Weights of a small transformer language model: normalized queries and keys, attention and MLP in parallel.
MLP neurons of a small language model. Each row is named by its layer, matrix (up: input weights; down: output weights) and neuron, and shows model dimensions 64-191. Each number is 500 + 25 x the weight over its row's rms, rounded and kept within 0 to 999. Numbers have three digits each.
After each neuron's rows, "fires after" lists the tokens most often just before its 100 highest values on Wikipedia text that the model never trained on.

L5.up498:459533467476529501518497499488510477461474443482477500514499509515486541524477500533498522501552525498503465506500452454495534500487480529457464507577490526540505502462464496508501522496527494500510536518539508462490496480487487530459492472479471514508485503465535511473483541513479547489474503512502486547504498553478513506493526498421445477492521493515480518499512540491484520503489
L5.down498:464514449498494524509511499505528485512514531503514449514469489520502545490542495490478516481482467511536464493547459499482516543469501525484480496516513485485475459443515479507492486513523498498520504488471508498494516444482478503517488495511487502540440519485458502497524525507542512523489526489525468458506481499530485548500535537501513521460507491554498526473514576471510475485525
fires after: "1", "8", "2", " (", "9"

L4.up256:516475497484535546476494534503501478520505482500519493475486518511521490492509474536461525470520509509511515513533506459512475484495484501482502487513509508523551517534455461500468528537496514518468558483493509475484507501528462505489513472542484471474518490490504505522539486481496534497518502484483493493508487523487512481493512481535512514493504545534505487493480507471502454548498
L4.down256:510456464507530497478521468550503478472494497481488547475480519538492490493496528485518492549518489476493536483483461511558500500551495468533464513525501495500527468483515517479504484485499475515468483482510493528471473481492513472521521552479506462509460523501509441523516510530493510500524536527476449484503513515503550480494514483480555489514461475462544477497501459487455486494496
fires after: "1", "0", "9", "2", "5", "7"

L3.up166:492499490448521484482468469506524541547494541469544499505497500502459505511481469519513482490498496518515496508473507551522498500486484496542509544463490506525515484500467491486512473525526522506491494523498508491520511483513492499467537523465496487489515562474483481498488546492488476515489461469505479539495471489502542527417468531529531497521480448505448496468494480485506509504522
L3.down166:471476498460525486465504483468470495539518515469462498544500522473447468484511477480487477521487468490493470513519488517463477487510480532510533510550445522522529521525497521467512533541493528496500484510513503497524503503529475514507527536459499490512520542556540484516524503513481453511509496465499486548471472505496536508482499480525501459513497457451456501484511466498481480460527
fires after: ".\n\n", "\n", "ensity", ")\n"

L4.up496:522511476500490456554503516497502527458458497504506505456532500469511461519487465497511499534502490542463510516521516536534543504526509512443466469513527440505512508464488520476483503492449509506508488492499489458541494468504485479493509510527493507490488501492519524511513511497499496499510490512471487503536519472563493485461529472515487479517491516518502505487474428549521497508487
L4.down496:545479498486509435519515510485488528450465475519518509506504498457490486541497475509494492567463469546475523538464485506473585473522473506472470509492531460497485505486496521523497462430476503483501517543493490536503496507516487469470495514526513521471459517435466514503474522472475474491499485490463474490546500504488481501538489469498473508519495535494518545516529491507512498492456
fires after: "\n", ")\n", "0", "6", "1"

L3.up183:486479477522520503498449453477495480521514502436477482493500440469500472469453520481525495475514474530515509532510559523540488470507510473529492493440459491450515494526494491522515529507534527511495452491484551532528528511520519512478530517491508539523523527469495486496497513510467448536515471498518524514504486448525519485455471489511515509489510486505493542516515490530491510484532
L3.down183:474511442530500508482494470520482495520495501452477496471485453495477504484442533487508477478533451546500509513549523526498473486510495519465502503481491517475529509507503484494527533500506533511506461452468534513513494497501471513499550536472535507502498542498514491538497511489474481552540465469532544486508497480532527488500513479515495525478486459492508532520534463497502534488521
fires after: ".\n\n", "\n", " |\n"

L3.up504:468551521516520509520528510479537476499514503518497500513531524524515468455489469495495485527489515477526522469505503478481494536517464488499505473491500499524491474500523493498461538508515524497472566500485491495458473512452542511468473509543487481474516459557466503474497461446530542474451473512469522484519509461502446480496474474543500506521519472490483535529495485495493494510504
L3.down504:499530511491535519503533519481548509490499498480547497478518558527518461470495498497479507520498489469523496485503512465511496541491505450497526476514490488514509469492534495526480523492482548499509555491495491498523492500469542504490463506513478510446542447537504529482494436440510545497473461477501530474513508492500423476477485494502508506531495500507505515519507475493497510522518
fires after: " |\n", "\n", "|---|---|---|---|---|---|\n"

L3.up429:506526473428495505528496522545493509529497511502542465514433508551515489497489468518508491515508499490550512490503519479492491553506475503537495527492519528556510520479493491481519507469502492459499523513511496489508468531500506495527544522519496524514525507451512525471478505518499521502489468510532460500482541504524488496473492512505491491511418482512518489484470458489475468507507
L3.down429:485511479438508510530490508525524513503542558487492482547473489502500527489517489554489517501508503443529464485490511491496517455542458493554523492500506503497479491482485452521519480506490500462500497542517498492474480528519475515470499470512489460526506507479513499471457509467506487509504464520500512512480519526501522457465510494497485508493434550487490509462488482463496468500549
fires after: "\n", ")\n", " non"

L5.up455:497505544457496472499466494487465486500469517494530502541490509496499510515469528524531480475505486492493470522481503511482536470483494523442533462514507480509470503480547463481543496488537506465511529495532514489483530520527506547483522481462471507523449535496510481491504525518544506515509495553494476517503470493522506483471555512482480520520505454525547541517500493505463498529464
L5.down455:526507516453484470480507495500490473505448473505558497492475477511528487516473543494513476493523474523479511486501495507487563522464496554476541491489499497542486537497495488483498495500542471459525552495533485487503498487480514538465491505477454531505511537470493507460483470524505500515488500516499527516498501531485470507487547503487495514503509495528529543522498513515511504513487
fires after: "9", "5", "4", "6", ".", "2"

L4.up801:446507532512480537538509512492502497503467517491497553509489522473490487539464505539485493492508480490504464466494507501499474525462508518517521500526503512528528529450512445531490507490519502483508475476450476484464486517489501503506515508516525485460522450500546491507496547491504514513512467447489495473500538454525497531527512471490444477496454477550481456515521505466526530468494
L4.down801:487492483483450497484504506506507546500535520523476484552507533477479493503503515482481511484492496494478487482460519490509462541529525502511498534535469511483538496490467464505503568527546511487503515495488488509450482520511483506501508517509513499477537478502500460508471515502535504500481487462515499471495510450536456500468475461495483501479534515559511495508516510478538468499504
fires after: "\n", "==\n", ")\n", "an", ":\n\n"

L3.up485:539511480517526493515515527508504481560477476492491478522508497515542493498501480476483492483485477518546484494532491473498500511469538503530475532485530536448466512493488508487524543507517547528524484434502474477479497498501552471531470519501506481487495513521504517505459501488487522503481463551465519529455498505493539469473480501457462498576492471515443495486527496529487479465495
L3.down485:499480491478519498492534540450466463482463491512543509558544509558506518505528495515490529508541513503503473477492516468482527506490524463449511495490487549476462474488524526477521493525533515493533481503544437482516503507523532474486453504527525488502528494519494518530533518494496496507517511488495448528479512526500501485495488474422509495524459501468495455479487470514491509486524
fires after: "\n", ",", ")\n", " in", "==\n"

L5.up903:488444553458492525463472533503528483505498551525498507488532451492521474471502519498508457470481468519499477495504501532495494500487466475501489467507478495503558528505510478534495480500473489462492528484506523491516448471503520477501511515515486516459519499518501501538487456471460525492531508473524499496496537492488474503545497519519502485496510513529485505464508466506473503524491
L5.down903:530432484489465493546505473498495512485496477502495511414498493475523452564507514505493460466543516551492523535520485512512486478527494503528498541516512548537463494511517534500520484528490455502506489492494522468460495503480546460480525454527545519481505558505484504518494488455501519538498524503493536501483517500504495501453493529515484503515505508516491514515483523473479545474477
fires after: " ", "1", "-", "2", ")\n", "\n"

L4.up495:500490508490516473533489500437502510490534536523516547501492463498513467504498511548523481530448469497489474471503493531539519540535480502502448477466511484501537494455527510501510518495525497425522458494477455535470478485493533485527529537518503538487499503507500526482528508489496475500513467490484520507496502472523512518475464447454515543505511495510492533507509499504531475531457
L4.down495:542508477463532513480523463505500491483474513521562514500494510501472471520475499490491485515493478527451475479506519537519530492530492472483466480486477481492524485502528501507551520473479474510454436532457487471477499489469528512506524515509492526498534484524506504533519533492507535497506476518499504524484471507503476532497498456497514495462493554510513499514504464452486538505521
fires after: " UTC", ")\n", "\n", "0", "′", " mi"

L5.up962:492489535492504503514511536445488488554455531487470530489509523478532464494450518508515484504523497491471501465570480499500529478466494511526468489444504476542495553530480492482507488508501514474480487445476499504480438524503552482485486513489521503480484524536503480503491468495530523524497532491518432521511558480522496514488551494543463527514506481546481483515486498491496504485431
L5.down962:524475530526497500476503520524496478457496526521482498561513507499494446528512544518484513524494523503456482528496494472500533513468539533513510512480542487477473500524487495550508468484533529505529477455487491505507494442475493477512483484509498543504502504499532530528487483529483533482483479511554485527465478482459519510465468447484510492446470499507494468481523464526493574509541
fires after: "\n", " |\n", "|", ")\n", " ", " Time"

L4.up301:502452528533497436491483488494515515490519507546501438478459473518513478539454558537455520519508495479507504523522493497530520468507518508502478485478489485476494459447538531517512475509493510452428508448515538547471527499486499513509519506541497475507505535534491533504490486493503480485559450486505504517471508548499473472499493535504490528476522480478462483489460515526522493485484
L4.down301:500510489506475493495495451528491520497458512518512432449505471488529471511481482520469486511499481501507531507493477501473485483485470467509433465504484527470506511536548516515476506552487488480449489482483506531485514507489495502512499510540504539511491522529470556509519483511495501487502503450471498508484525487467494530456527518486548523466543508517451478504512515482513532503514
fires after: " ", "0", "1", "2", "3", "4"

L5.up867:461525501495489520467510496509512451509517537476488460462464496483515482503491535503507449482526488509519493526446493535482510520472499499511515572503503490464489487452483507479504526530522514461553497484482531495526472456479466512521534471523501450465471514464545530489505559482473511468501493459512534510511490529487482460482482501530499537489495558485501498506507536494468472474505
L5.down867:525487476487452520527467521530543526472546483465523482444513526503485530476507500514504503470517474495503508484504487489446487545517464504445469496477479480472439475454490479519498491517530509518502534511490549522458507500542521498507441523472501513515491500507512529473518515508531515534450512484502490496545511460525508497505472538534531495462493480525497483519501532513530464453465
fires after: ".\n\n", "\n\n", "and"

L4.up811:511473531522541496506447484500508497533465498522470529468490462525506471493515455523530514497496490471505524504500485447493453491510498498482497489521513512526507509495533482473492507454486453489514489519499536502509511490503535487536481540495530480487489483510481494484477513465490498509541518497477494512513499535473512518461540473501495501494509501513495536504544426504444570499497
L4.down811:518518497513467487509509524514512482498519518499516531487495514506451508510516491523508508516512474494539481520555488520518478477473499540459496511471465528484472500516497525512494499405501486509462522496506490469510496469473466520493478486482486490506495473498525500490489497546561501507496517493468498528464448517490484501513525480499501470521435524491490482492542515460470537522489
fires after: " (", " \"", "\n\n", "===", ")\n\n", "==\n\n"

L5.up156:475508540531495508525535541470479515524510529457472526522453515555519522510508497492482521481474499514478526508496459500508535474532482525490442493502487513446492509516499506515517524504491533521491534449491482507513502520552464494450474519484470486487488511470521484472497490527482495509519514507494511541461516497516448481532528481453496472536508505482518527512502538502461508530481
L5.down156:458512503458520525516485501462488438520526446508538510528497465459487492562489508483522512547479482501528500517448501481483543508477476540501550456478504481509504531515474484510508552529544476535463479503501488533525467469508521519480518492535489492496497474508498562514503448482481491463484499497476459493470540473481518501470504481494522528499493499504439516495482510471494461458516
fires after: "3", "0", "7", "6", "8", "1"

L5.up861:533467488447492481536455465537490461489497444487480495445555521480509486482512530498499526494452472510521530504474483510493482483481472517466520499497532506490515507528533542521534536487463506500513499496502516475510504475508464501529473505493568491492513501533491508547466515527489493520500487560513506508480491498495467481504475441513485518525506499491486461482527467480486517562522
L5.down861:520503485514471503498486524501505493508500509505495508540479531506482448496538549533499472482492518496496452553502514513479483488516465500509491498515551528523455504479472491504529547467482519479445504518517518483496545518520469486483520494475484481455475513511519514485518489503544442497510560489514504492500507528461459481511483493518513486536495530488481480511521484476494484519530
fires after: " (", " he", ","

L3.up448:477546485516527465513531495545473509521496506528484530462482514502513490532491480512508503495515496484492495488488491486457485483509541489481492486467522471518501485488482483525488514503455463507487460458507539485519485523524491489520492536481490490464485505513514527526511481517493534462474488481510527478528489506517493498469525491492480500521496443482488525531487462499489496491511
L3.down448:456508522510503437531497493528536486468464468533493512483489491507496508478527489511482508475500494508513494496494458515485514518537543507462482563509488513509474515476523460498454522524520500489496514497507538472482469485427469474499514542515531499434473515525486518511470494506500493525459488433486516544494503512529484493516532498494530501480501517558469500515466502519484514454527
fires after: " as", "\n", " |\n", " (", ":"

L5.up733:532539525460480490488544466519500478527477499529540477507514524475461495508496468472508502467501493494504478533515508478507534490496485524481531455504508481484500504517506495495521498509499505440521516512512474451534481477508525510520504468508530523492515529497487529535481462501532516517509455491544496521503523462533484498539497520510488506497489520485484551480481507497478563523500
L5.down733:499544487467489472483473462542507472556437507506503486479523476473521548555499492516487431488540492500507471481481475472474492544487532499452519463489473550486462542524528471472493528500484484452496481503523472459502500517497511530518476466542522510462510530523494527488498484466508510498525518485536506535479459470527499486528501541510509526499529511517530510472514508486516512555498
fires after: ".", "==", " There", "W", "S"

L3.up760:502474464493492516502537511493517508492514509497485528489498450483505472485500501476497517502499551485508504461460527464479555534520490500519493519482495457502482440472525467528487535492490472485560511473504486442479520487489480470487458504486496496468472484503572506507511510525512572499496509451512508482489520538487504473497499494489460495454479492481515488480525516458557486485486
L3.down760:474473455494506538523523495496543490481496503493492518479481467492495474473522507470505504532511488502512491490466541485498539539509486485517502495483477501474482459461550433526488547501500478490569513481498482445464518478490478493465495526480498481481490484508544494473512514515508545496511496491505518499475488528457529457498507492513468495464481483476526497484547540452492475484534
fires after: "\n", ")\n", " t", ".\n\n"

L5.up2:528465492494500475506452510522511512487498471478511529461504496520510500463492506455472513477532487465494496496500480492497561526451509495528481545491495523487483450505518521533533492488454518527515457534505526444554497513544487516507514504517522453472514501533519514533515487488464517512502532554476502509483562493499483469482499485475478484490501517472470511494490493480520522494476
L5.down2:484493457502489488508446492503458519487467504480561512520472461547485488499458488506487521467507513512554517496474468550458529547477528523491520498498551440501494480492461511495520488520472521508519461511475517506490499476527476516508506468484493488510506517510518508500543480493494534527476505507498492459484497478480470462530506455493497513518468509480463507494522526519470509512507
fires after: "1", "9", "0", "8"

L4.up595:491465491489495509532508522526513501518493535503523491486512454523532462504477526522524472509502487469500513526495479508474480475522498543488495473473488491472484519490491496496517505477512490545497462461519538449491535522503516472482500469510474530448512479467510533464494507503494497554526495501519452559460500515513528524537510518540459486513532530531504465465496483494447515452521
L4.down595:479473550515494504491484523472539454466539492473499516524522515536489457538482431525493489473512494490508521490525539476434501500498545548498490514506477500485482473505505445531510493510503492521521476520526488495446461528502494506482534485531462469489518542472531528502492483511488483483472540525472479482528460503477497485508450498518455515477494490524468484469504504542513495504501
fires after: " ", " \"", "==", "===", "2"

L4.up467:485479520481494507527489508473527470523464496500511526514494502475505526511495517534476527544492504514531523480430469495481528501481472543455489498518525505580516480493507466496498520495507520522518496451456464503483490512519518497490549539434501498472528503496509505492510496467470488464497467526509464519500526451500476496467516473524519495507485479476431552513521490480485511505519
L4.down467:520523500514476484492532487487529489473501515527505523483473502486526482494468536497509503508473520523481448494453482529486520507506477573453521512500467502510533505517486496508500561468508522459484504505441490490523533465459461503501497469482490448544503495513507534521511453499512479517502507498501510560485473502450537527489518480522515486495486463509530521508486475514502501478498
fires after: ")\n", "\n", "-", "ation"

L5.up472:504481554503535499532463515524555477478517504503497470497471489567469524519522482491487526536462489492460496496534535500497493523478508551519493498506519507541545498462516483489504517512485551476490545508501489522501491453513504502559502536500477461507458497475529504527478497528500477475502485480478460514529530487533480521489541468514483499455533535476466506487517479481495501504482
L5.down472:516491510550514502451524528535537513484544487513506468473490528499512479526547457513522490534468510487477491443512483469472524497491489508527471527478515508479482481457467472549460498480507516526476513490482500526504477454489501482520473487508545475447504521478491531495516491471498450532505529474482480463555507493467517530456471450528500482502518488481485512501511518472528491492538
fires after: " |", " ", "1", "0", "2"

L3.up242:548472481418455526441468512534517482513452501533482507533508478513509486467476517540478523503541520511482525484499502469547524504485519520499451490509498453517496482509515495539458472487481511475507532463485531456530486527517489493500519558465497505530535503528483502524529486494483567478518474481481490526478502493504506519427503496505553473475507496466484523499526481478475470523535
L3.down242:525503503490487546489477537494495552513516531524488486524499484492522518453476523544487505489502477535479485490507493524587492508489488482505472486500487502499484504467447498549479510503495498474494537501503515484552521487475512525536480501518446474493548476471487489490510499479490546490506519468522488520497479500502531527474492531529513514459482485447496479507516483464464474537505
fires after: ",", ".", " and"

L5.up843:512484501481446440503499546510488539536534489542485488456524498484460516510463487510529478509510474530485474473474495515505498502511489501488478510530466468466488507516487498512463514492471504474494461499447514489563486514513479512494521539514532463469493522494493468446516508530486531465473548490493515518535491466504472506462502481493489451497482467481518534536462488485518481504433
L5.down843:458491528472478460504501471509467495473532469476540492538470491476467499571511503477481481514503511531531494543436497507450523497497482499496488498516519470490464508483481488570468522486523505511481490491526536495507470528532503517468512539539472492533568539517539497482457501501498493486488462531496488523554500505458503533502501535469499532525482517475490532506506503508498469493457
fires after: ")\n", "\n", "ulation", "8"

L5.up24:514517501483500512486419488536500447501518476493493514495502473500520475509504507485500486510512490514485493468522503487473512468505449538460502510508522520488527509458557471497497487481491505515458510543470496492511489486490497488524554468507493526460444508525487502540485509540496521514515483521522494486497510510503504521515450489512528482489507479495528485519483517471477508492449
L5.down24:504493475532522532517483517482517511468480512493513485556520504494537504522463515497457456519478496553553539518491490496407459516481509489508492469542493474524554519510518512458536499492482491491485499470490533502531449481476490509518487490469490519554503493500464482513490490492530468507502515495518514480463500470476488477558561487504506488543504511497536515542504444475498505542503
fires after: "0", ",", "8"

L5.up902:492485472457464496488507460485501480471494481499502483503512455445498548484485507497559528462512508468521514482444473527541496487492520490508496475509500501472522488508513490498508450534497525476514474499485527492514503460547512530496529515500546492509506520479499512495486536463513516544527491513530489525441523497509526501513490487509516501514501494495479483429488495522467526486488
L5.down902:530470522485513493505436547513554518524526458525509537449476492513490491467526495484519470481491504514460512471548494518522493518480466471475478509460517501463480511519482442478486531485479531525480478497512465501560508490484542518532503511496474477489508546473534511479518470501523474465520533514495496553549523514472448491512480496479490504472463495504486502477546481529496498504486
fires after: ".", " and", " There", " but", " who"

L3.up836:513513507529562553534526528498477539549531512474440484471518507499475513505473485447504479501518493461528478443526541477502503495456494520529508438521519459505476475486457492490517488446525505481517494477480493479502511528502534495492488503482498464457515496514512514473502517512522493527491515516498502508492533471439514508501494497514466509464507458501523465526514511504497510474511
L3.down836:491549501504491520512513477499496494523527545502450480532496476491495525478489551508478477484529500471533476465509534443512509510466534560504506477520507455496509512486475486494542497497543566491513485501469528471515483553513545516484502490492492509473536550509551515480513538515510520511469519481478485560522493482451486493471467493532504502439522477512530483483494496461528518504481
fires after: " |\n", ")\n", "\n"

L4.up1015:494473503478520512507486444531499477530524483468523454468496508477454518520493500530481493506476444479506526522503482497501515459499526486524493509496527488474533511542531506548520496483457488517505474501519498513499516540488541502496502513478524512499519479510535503537497520504491441543464465464507462455509490519506518491491458496532480500500473502527479478470480531491491498499553
L4.down1015:497463494503533480493559481544458480534479521508498471508463535473485493505479562441485470515463464467544544517489518486513504462463522469502502491541495508469479528515494526479507473487491500494506492510500468488505505507526490530520468474523537482495463486501530476551520511501503544537501538551539515530479528505478520540485458502511483488496508494475509503489484502537478510536499
fires after: " |", "\n", ".\n\n", "-", ")\n"

L5.up555:470509532467480487498519518545485530535499493506471511515509496510512469492537496456509508505484516513482508532485534501555476473516482481491516479471496496532501569499481474486474553478497470512544491464474493536528487501540473494522474451523512479522550523502461450490497517507515537476483509528506510505510468528499459490521456476474473520470464513543496508458487465507483505520484
L5.down555:457549484554461487471498502493514452526524513484499510499494502475472488505501502481546577505527515509493519461462504513546472516506483519510475511499524504499509531539477482505526518453511504531501473485501491555493472440492459526516510510495477508512521524470531487493522508504526506474513534485518475497458536496446504539537517468502493492493519498481457508477497521483494556503450
fires after: " ", "2", " Date"

L4.up897:515510521470476503520498504474459489480536493499489466520495516492458473513440487494500474527501479514447450500520536482485523517517503520487504458518498526506519480520461488486519503486472509502494500521497464471522477513485554461508498505554537483541493512478520508509535566483488487505531540507484472505532490475474490516511537482524492520426508543525511508500484533520518490487483
L4.down897:503533516512470518490494506474476467503537475497514449518532515537478500480486507515487490528455496476500492483528556490465515472532479491494480520525500489495485514527424466509506508489490474512535464526478527439512497500510498482539500495521495482539457542499458532528491582489474519500525495486498468495515507466481469495459524478532509566486514530526495523512477489490499510489452
fires after: ")\n", "\n"

L5.up719:509431551524515505524516500515509531471457526484476519490539469514481473473491488494497502534535454468557495505493441484494510459514487514506510489481492475463515505505472466532498469517471470481486488488505487508552501482521469525497538496525469526481496503542494505462518499523464520497515496512498514497499522501447484524531501523480470492466544516506436455470500469514551480516516
L5.down719:495486498501483500456495507473482471549532510472489483483527509525516470501516453523538502482477497495506510493504514512481465497522471512537503481522562529491502522489511493491485494472469505485556479473482489510458498518501532482492534485515474465532496524495528549442517488534485462467481474485450500513544484447469527475509488498485507468555534502501528488472492542485478524469485
fires after: " ", "1", ":", "9", "2"

L5.up810:490520504514507475459490498494486513491514511500503475481486472486503478484511513506488523477487453517525507464468516487502455528500478510470490463497536474497473492498522522514571499511527464502508482452503490493534506547491518539492492547521495520474520470540521490545493499512540531491476496529506488499510503535470503547494500470492480526453529480537487506471527498486462499513477
L5.down810:525582516500476476505460479462488480500499513540487541501475464518494525490489505504481528505516463521502500526509512494497502490547461500476509519496525500501524535500528509475505485474532501491487520500463496517503524534508479524499444487525482491533491477512484519494489473525503533497508523527498498497517478510506484492488469525493533508487550503525492504475516499493474521507454
fires after: " (", " \"", "-", " the", "G"

L4.up370:499459535476522532515504549500495504541485534494487485521546514536560478507486509460528504487512507497496505509555522482506500504519480438514520474530519508525489473492507505531489514466532485506470518463495546492497483565502483499490463497485510529517487487479511490503469519527501481477508479505499524541511522443488528525513496494493487475468516435511488494538458501514474530461457
L4.down370:452507505515533514491517519490490512509505531489469504552486504558501505500503510514483491503506504462499566507513479500497506512501519475495559502466484505511459482512484525481487537514522522528447497500497486532470506577512517447510517538515530483538511514507566527460515460484482466503480526535497537519492490528508516516481475466502480507558493461463503501535465497493504482503482
fires after: "\n", ")\n", "\n\n"

L4.up656:531461481491497466526513494490481535531531540470497551522547473458494465489487480522506477488492504516490491533463529527496503434489442479486497463506496509467518505522512470516518468468502502491487506463515505502545494512512555505523532563550505557537510520462516487478517497485539486462517526458484510501524481498482526447487479486501495462498508510534468476466487485491459530519533
L4.down656:511454493517481453453488505490508523477529477474493514510514470502494496520497533528463480487483475526499567501460466518486470544537500469508506519485502476524479495504492449541476487497525489482492480536513537510477492533474518492605508504508541510473499505550534470484524450524483478487507476482481502482453531477472497499475531461504538505504513500471507522521512497509480494528517
fires after: "|", "\n", ")\n", " were"

L5.up897:494496487506513525485531497500465500575545497514505478500509501489447528505529493541514489493493476521501484520464544485526479557496499493483510487481492488466483544521483465463482518504530520535519509472505500512487571433503489497528480460482477527541536483477498508492432503474501510531543453498538509519492477508514496496505482518480521498504506481488499496490525486495471504474496
L5.down897:486516482505486485491512509506524509535481517496565490543472475548508484533505479537496500512480496503479505490444516497474486544483490498495466502488502480460483516507509452472458489509531506532518544532516531561494494465505450531473514499469510456515530509534444501508477494478478481510511521488512524469476494495478519493523499450463487556506469488483466478495540508495453489481502
fires after: " ", ".", "2", ",", " ("

L5.up1003:469466520502509486538503511506515488497559531508496532479461510453490500475454481552540543452506473497497477524506533499507534499536476545497460483518504478490481528499499468529555521455494460491504475491535508449442508458498478489488477502501486488495486483521524522480468482526540505502508461483502520551512536471482483500465549477512489488490465459533500482507500530488523500514489
L5.down1003:514487468512529474503445469503455487505520531524501528515474439470494481502531500482491507498511488485511502555516508475481522467438536522536486516524480504484496515501496460523508488484481490522520550502496487496480496492474474516508475461526520476490480496486487502490506470500540508488507523514503571524537546462482518500494517501511513506458458515563511498496489508511496492537502
fires after: " (", ",", "\n", ")\n", " UTC"

L4.up345:453512560515540496532523513479487514518469526510515500520480503466533480538504506435501477508481557494486497516517489532480547482529474531521519493476510509511475461478531505511489500530541478462510486466503501489477450490518557504489494481466463460507529554502510498455473530512497493508499472503485521542474498504519486468497516497492495514450518492500480474534514520464506537539495
L4.down345:449524532502490488522543493493440506536491533499507477508516505479514483481505544452527469492488531498485525497470497500484516510543486500501515534510544499516497486483521478500489498494499471510488465497494470540456439524536486470478497459473462516522528547493489538501453503503477483541491479512502501515472458494515511478539548469477520543470522508507473521518512513492496487518479
fires after: "1", "3", "2", "4", "7", "0"

L5.up237:492502544505525495493506486475507512510528531485465544476511497488486503525515530551481507509495512517497504537529477486507495499498511507466458498530521485477529514481463469436517494541488497502487515541478560489488522493550494505459512489510457495509546480450484481466473491476470470558514489486496518494513495488484510513560498473516474485487463463518521492468541526539488518523508
L5.down237:527507481529546485478512516566503513535479485443512527482520535524506511497494521508549515516544502480494473509509499490538491489553484519506522424448485461539459519480497511492460491501479506527506480475480487506481497440506509524507487489460513472467467532502523476494504515497527475551492499523528502496490523535483483465500533511511493501511467487543472498504484523511524496507514
fires after: "8", "2", "7", "5", "6", "3"

L5.up913:495493524502498514532492504442481532469507509507514477498501477471532494496483508481495478542522518481468452491551499463484512489499473512482529546517514484446561491470471510515492491483501567497528521420487498478462534488478517467478544533496445519497481548504503550465499511515501491488493515503474521556449528497501509535520514494510500500472524493533460483493511470460509530544453
L5.down913:496418521516446492510504468500516486470540511493503519473508470461542491501504494568528476502488501508478529485447477541514530457462494496463494504485467530520514499497516540476491512464491521508499514531495472490491546518474514484517518454520459522529489522479477550550490486477541485509498505505470506535494510497478528511451464496480515512492473502519496500537472502485474476525475
fires after: "\n", ")\n", "5", "-", " UTC", "0"

L5.up811:491503541521533495495507543499539472511507478486512532489506438464468499509469487498474503499495520501533484506512465523493513486500487494512488507504482475482553524487468444533536482501522534498511479432508517530489471524480518496519461513504478493492439479500495537445497473508473477523540527542456484487472511497475503545510493493476467461441559534485455472484493528525496495474541
L5.down811:500483478511476472519500512536538465471510463500481491468485447493478492466496529511504492489478490466511525534532489536465504476514540495553483491485501512487470536490514477513518484534501510475528444455534516491505504541467521500530472490539463512497479523539490502466503479519537484527529540492469499486499498518493532491505555448516449446531527522496515513519478516521487457530542
fires after: "0", "2", "1", "9", " He"

L5.up377:476493517492479503490494478516470499506487463517490499502495461525533446548502502462536493491526483501521480492507477460506497552464495500497490503513508488466513480423511498509493525506495494483518501546492481540520507489533525520514499476529482542477546529479511502520522498463494505508527493512553504531495539542518477480534505560410499506511506527473478481519478511487535479488485
L5.down377:529473493487504524469469509511475497520491492487498512550507442497495484559479535549529496509495513511517498492472488515500472537481454480517475499480515478492490520471527473463484511454518506501521466527497504519475519442513494531515565511486468467484520533511530494513525459501489487493524493476534482489532507488527509476536486465475480497544482488452506527547507479484497504519505
fires after: " ", "1", " to", " over"

L5.up850:491499531472502501550531535460553555499491521516478520513527526494511523526543548485485486544473568491483479490548483488522522496542518506480491460530507480497483522490499471458508487463509482474454499540523496433515492476514508481474509497480461477511527492489497500526486552503500481502509505498517509496505505527511518513498479482521535470535508497464499528473512513459501476492578
L5.down850:525551493467505480522476492480519538474500544519520490488536508521539493510507520478506477521489497474539484491539499499515500497531482504521481524498480518550516544517465497507483557470489491484496473515494445468503472481515556478482518501505492506534527550537497534538511503469448513520461511513493505495505513505480510542485439539497541507542471503453450524536468501506518480483530
fires after: " |", "7", "2", "6", "5", "0"